Weights of a small transformer language model: 7.86M parameters, 131M tokens.
MLP neurons of a small language model. Each row is named by its layer, matrix (gate and up: input weights; down: output weights) and neuron, and shows model dimensions 0-223. Each number is 500 + 25 x the weight over its row's rms, rounded and kept within 0 to 999. Numbers have three digits each. A neuron's up and down rows have the sign that makes its largest values positive.
Before each neuron's rows, "fires in" lists the words (lower case) most often at its 100 highest values on Wikipedia text that the model never trained on; "fires after" lists the tokens most often just before its 100 highest values on Wikipedia text that the model never trained on.

fires in: "in", "he", "she", "they"
fires after: ".", "\n"
L4.gate729:494533555496467488471489465502490470519472483530500447488504528504515539501557508484470506522497498521443518558484506499507512519462495533471483478490496512554458491517512485526512505480538519533496559505486521470490512492527515518531484506450491532505486487497459489512444479509542503514508487497505456483502535475485481520476535521496487470462488497491469530521536479536484540485437503499509513507477500475519467496545502514503504514529489491491492509493499531572491485479517510499514498479504471504459468477474437552474493525465489528491522482507503460500462443479486482478531503500442519483534526479488497473533499489496494500485544473485505509524493452515503515523483
L4.up729:472479499482470470469501510482515479532476517500524495524495480509527525510509523528525518524520479491485509497497484527469526494513471548513515535436484470525509483497511477512539523509493511544461471503501488533521482489526487472489500509472518476501451503529478496445475505471518518469529495474489494510517508506511507500480467478509492493455524509507572540485539462499469457472480504547499560510482547480528502429501484501500490514502495534515479457534494469499536466476553425472489529501490486503533486500501518441509515513509499498494519467498539456498540514495495523491479526501456518532501462507491467509513523481449503517451491536518527472503531522478510516527491
L4.down729:466520476503478470468485492506505481533550515499500533542509520494495496477455492473461501535489564500504534544419506462479541490453502501489487514509502544487484513533497505507549482547530522538513492538581502459469469485530484526503480555514510470505493472508515514495492475524470468496532495486468511448500485508554439507476488487476486495451513522486519516507514466502509461543501504511522530478445490518485523509529501495503509486502508506516496477470537486495559503479535482493488449493436492513486513496484490495489498497484518490485516505505530536507510459503465501493526514463472506499516505527494499486502476500490507476503516473519479522483488485511537555509518

fires in: "a", "while", "an", "another", "according", "after"
fires after: ".", "\n"
L4.gate327:479412508517455473464489504479503467488520520510515460499483506545485534470495483502490510505505505544483473518470561515470457469515485509485478473465532521505481485540534488528538491514490498531484502510512526507437535533535470543518504471479472451525459507504478510480447473496508539503498475474450500526528457497497513477529497504454484507475474520473477521508490468500469508487480503542520500519504535479498519464494469485508525476529514519522530493490515517506515495473494439535481478503519501499494495438515484530507531501481492539506506461481521473521474472504471494480519474505486529461519495520499501505528516494448541500475502514500474505486555468512540529491510
L4.up327:541456533529504456452480552477509499508511512514520482467461516517489495483528517467466505507533467497490495478480522491461441492492523525460479500482521518533498466561491468484520507508501505494471497524486522546497535507523481489527549497457476477511504564533467470497524505495510546509489508459494522522515465445463511487520492494485476508519484505505515501532495475493490492451498529482526522487464520495496503447472457510517552487504506492512485486522473509525506491498534495530506451544503480520530546490534474494523502499483508494485536445546512497502486510514525471496517479471474490492519533490484494518520476516482540563501532490535493534503519476459529492486452
L4.down327:489488465503449465491523475497492499550496489485503525498532491499435503525519522513508520491506569512503528501480499473531515506498493492548481519487501487498462504522517521478505501538497520470527506531598496475518464505557499480520519495514493477508525488511516458466487531492517513474510493487474486473499438465482495471477490529480533518504483494503518502497495484517501518452484451529486526533496507513513517457551481517472539532545483520506482485483490474502559498510498489534472470524543518509487493497515518528491502537542499437517512527492539481493530512559508504480530459493440517501508489483502520532452472500499478495481510493516510509493544484520543534497511

fires in: "it", "he", "she"
fires after: ".", "-", "\n"
L6.gate867:453525568517466531491496511495522497507480497497473515530480515465523518487489503491486485540524487513467485516479512542509514466417497481530512505508476512518518524547483481498557495518480516526528523503524472515493546516510512509514499501469534533547486498506478487515476504501476518543488528548454475490497466488520520529521487523478513483471502468486455506471484490501448519443508460550477496492508479482487493512496491490462470470476509495536486476460492536502552486466525507477486469501533522491494498436501510489470509512545520491502489484473481478478466490529493514489534511520525479467489499512469422495509465522503547498466478503501527484489513495540541533507472
L6.up867:482518560523465517483468526494521491495472497461504565523483508481539476472524489502507477537493518532479457517478466514504532483457455496544489477490463501515494487493489504489504485498488517523517503524512456523494519555517529472451513519518498483553477525515480513507501471491498500487484507515497471468491480459542507518491493523481524518484468481480467516472496493506525527454503479489491514458526458515513510502499483511465454509496517462548496453458464494494523485477537498498452457476505520501506452445501528483448526490531553507522506508458499482483495518532502484480507499506533474458475473516499451523490487474516542521492526493494549515495473497501505535546459
L6.down867:536483525499521498552479460470489472512497478494506566463524467531473495503535511541478509486479652494533496468522505472493517539522487482511508487495527498469496514476496518523496514479532529440492497527602498483525480484491513533525483485515517516509488491544496493492535482501510456528499489493522500487509518518500482493470470484483524482525496532526490502520530505524525534498490519460499497501510457491519501489469481488529518522517466496513511500498509480518541489517492539522472486480482463504469465515479493518509533490485515520517507528471489497511499485507500487492492502518518480483512512501470531521495555493481481497484489469500496438517519475476469479536482

fires in: "in", "throughout", "april"
fires after: "\n", ".", ":", "In", " born"
L4.gate316:481473474503490508445492474500508469507507525462500499491516502500497492500460484463505497466483470512477479499487533493481568444492466529515507523458505502491526472546528525500496479469523531487517503510465482485481544518503484523460486498491517566483494522510524514506495509482464514520534519491433515497510480479494447525451514518510500478466514479505483490507486504496519536496460483478560526504507477469500468493510476517498506472507536430536474484499506506548500553492489526454467494516504514508454495518496448533495510485515511491486516489477535482491450519507492522497510457520515518483480526517500505533486518476503509516462472435480520519494493462524486582534505
L4.up316:560464501508542484459471513472502533501522492527524493500492515524469553457527499476508504505470507518484517507458490525502490517509523499515493516474463520509469475448507489521548496527492500493487494511484500510516489460484507504503501490466537478495409531498465485469499458458476526509504533509506502481504487488552458446507469504478510523493487490520543542515538529506490517492511493529494503505508518511457545526491537505521480510478500489493499494524479528490517478493523414516492467513456446513458519500472468505494562483484476489465513514471497516524472532530530521479494528490498518528500454501509491516531522453526496491466503497533529521540510491482464523469490
L4.down316:525540452530468479491496523474514534520503484452484523516488496492511504494495512495476465524521559488533514512483479485492494479541504476504461492542478516500529506548478527463517502503522516487532508475506508527504483537494442482511475450475537487532504505497492525469472484557469487530544483506502485541500488521485491507464522493448514479512558508488505512495492484480513514466488504564528571537479534480497495492475490516495490468478496511528527476495528528526547500467550476532483473475497516471533458498557515535508466529520524464509544516516490491489497509516508512474497509518458502500507516520473490536483470476493507506527531521488466522506506512487465545554496

fires in: "in", "the", "0", "international", "6", "november"
fires after: "\n", " in", "–"
L4.gate537:511518505445535564517469493503503521481492502519495451539503515512488497456488483478469445451544464516472544529493485499493520479538539497473519527537474517466483489527502474495492512496492493493481536523473548501483499508504524533520481521483545498456542519493526486495503535466513459523488525509516454471496486449539467521537506500519497474522524497532470467541531521501487477491452463512498492471511485495455532486522492509511482477496553501495476504488519491504500523481532445499528497445493507534490520515476519531496535506471496538493501490522496539540477481508509472492480494551508505559492500502524528492512494464515520474472533475482492498517486497491545530519540
L4.up537:528475507479460466494460475452467479460472491464499489470506507494515523534448470480501487469525511548527523508462555456498525528514537485539487493492492555522502477553492480457502505506498524513539516475513527534503502479521522503471510535487507515474490533489463457492508486515513540499492506531524467467499512456490479524475484484525514452469506530481511511481512481492480486496481448490478524447497501508484515480522537530494452521534518514524523478477552499492509475513526479526477497495505458548469459516509514476487547522456507527472561528489512513538520518490534468498453483501473481527549494514515512526491496535498494527527500485499498492521518493488531518502487
L4.down537:501498507503503457479416525455484490506491509466500549479464561503555528504473490470557479476486584501516488556534530503514510476530498490517542511513459515537495480530475514513521536484532509511505531507498497503519478501500537479485501544481519503499499503469491453476522502499533489494507518493493471484527454520497449513528509505532463486473495519540521491470490443522479483518501475518509497487495509509469486490490535508501463509490484494503503467510514531498448514513492437498502467503488489489479497487494508535518499494490515485499495531479467498464511533534506479541499473418498524512513502508459504467512543512509477539518490469514497519516494471531528537495481

fires in: "after", "on", "during", "at", "with", "to"
fires after: ".", "\n", "A", " D", "W", " W"
L4.gate872:507419523507503482467510497473499535536531521523523496512461463495519496495506494497476554476504525503467503507469515496448529499492519486521465532464478545520494455522499494465511521472495499553520485536522491550508497495519455495513514471465517488489503512482475531484494451507522512498522527510472522524525457503535501497500501477498537545507466526507533514491515475506449525496496498519529535523488489499494529483522492479486480524514480549506481495489515528489554498453527461546523495505507502458496515467520508501476509506506487490472505477553552459479513525525490515445518519497466506496489487527513494523475514465514463488440465506517493528479535469512550520555494
L4.up872:497491502534485487474460479487501482522524519514529495522469509482509508527508488468450526490534485468441502514483472451491489559481491518473461525480505523537522503541518484501475468478475517484519502483513499560527521488518483503525487493488530546482496477470528531470465481489498479523534528516515510492545479485527506485493557469489503492498474540496467462528520507480439533457477527524514514447483464496520527465540513467472516482482479480502468528511515556471468468490536508483531496500525485483488508445539521527487492532509502499517480457522538486470488508515491476483476449530488512502505533537520482487494500461540473483502478495506486504500553479484527483534489
L4.down872:496501507489498525500484480513481497466476522496476627485506478476533518489494503485501497505500606507506475511508501470483510514490480482533436475526505506529531500487523456471501488505479528461513511479622483503519464474496489448529526522513536540484538512480493534490479465504485490507510503444518509518528491501491459499469507519464514469480498527496510513476536471498490511506497512467512491483466463504471490501519517496494502491492493482541507533489517510509516470500537468505517480474500503474482499472504494474494499515492489540498488502504509496499473493480464507526514478462488492472511505501545519512508445473558496480492503508483500520524529503466508488517504

fires in: "a", "after", "at", "all", "record"
fires after: "\n", " with", " in", " has"
L6.gate299:511484525487491509473500525474498531512466531510521480491446483527460524512522472485504498517506498538477498462570537454529513491505513496496487466500492497479511507578463519509524512514478466476473507558480506464473505492509513533481513541486486504498522475529550502502485522498464505526517485526496522485504488489516521450520511494498501492516520526497473511498489516500457498514450475506552497525478484483483514552508493523521504510503507529487463522457507494500508481527539508520530491516486490512498495543501523506526533428493501487523476485520574517481489482510528480503556537518475523513499558485501495534552480484457523526507482481432486499475502464510559483495527
L6.up299:526534503504497512477474510506516487491506551488486502493495532502494495533524513500513522493494506533485475505566557461490509496464537487507480452502519489474527560527491547484510524519511494470507446533529529521529473506489515491482505551511510516546570528468532470514487495448439502502554505460491522500534498464518499486508495498491478483478470498495494493514509488478484503527518499516449537511443491522474528554459514481522536496488499502522514479527459488500521541452586500515502474500487528503519510487505500512506532487510517506521489500519510488529477472499535497508513499478484519507503558462457480507496526523490485504529532495516465488539496476512520477472533
L6.down299:473475516535492527451422482469501507477477466505503478495488546449532520545521513491463475493560540464518491507502499480490490494475526497484497490455475531478531499537519503496486505530545509488518461532519466507501514522468488510515503507509520489488490530468516455536440463432492460541526499455476513503538501450501489509477505469490469535454483482503515494505530513487499505479528512499465508528479497520468491524516519462516503535493525491513503562533493502475542506453515506550515458546506484496518518446497479516472517479509494540501483495461478460498497502526496511502458484532495494515517520458492508505498495510506494537510502529505513520507474495502456520493511

fires in: "in", "as", "some", "two", "all"
fires after: ".", "\n", " S", "A", " F"
L4.gate431:556495455520465536487485490533481442478477487481461503500514514515502467528503512498504529491515495525482507500496529470520502469445482551517510481507524512562517468480520464454524516487510526533485506549520513494486534471543491493544512517473488499463466535467493469457512526521537563483544517509524506485477523478489521493483526474515473540533522502487515498509465462507505518465440447519547524492511492513503455473484481532504495495530493484522494454485480519523507465459504469471494494543507495506497516487520476494507464473514520501503513463514494491476518496517493547464487499523468537500501516490497471516521484494489529489444501487496524512540543491462519518485466
L4.up431:471487492500459463493508468484501478524474500488483498487535473479483543489521509505511543447503511488474511565432555511503513482475482551532496476523492492499460519511542504464468485458534533567506563515496516490516524491531495509496514500502504496483509496476441512469482505475493552474520524495465514467480490493520498463485524492497501486480468502463497492547492442475503483501479489545510523536516493538481493490509504510514468511494502459476525453487512479533503479468526473521480495513499501519491499511564493481471493546496502505487540472509528492506506468532488512498520477509473546434509500493478471539519499453474521523499523501525489496487530478506511556502511
L4.down431:527463485542507496494459512500517528561505507473481515525499536467492518487529511503527456498514553539545509530444523462489518504495491485508473529528515500478490515513545534532524493497528514515538468515526539493542478479522482519526499509510517517494498540497496470479524488497517475500514534508488438450466485528550428422482531470476444509490499512497522513543501458537539485503509518519505506518485478543500530487537502493506500484501493516506507466494508466487513507487518477473499498496475503510533504493540498480484496549533523521486533516471506507472482467557482491507513501474464498523513514489512490505519438487485509503486528478498492535486475467541498522538480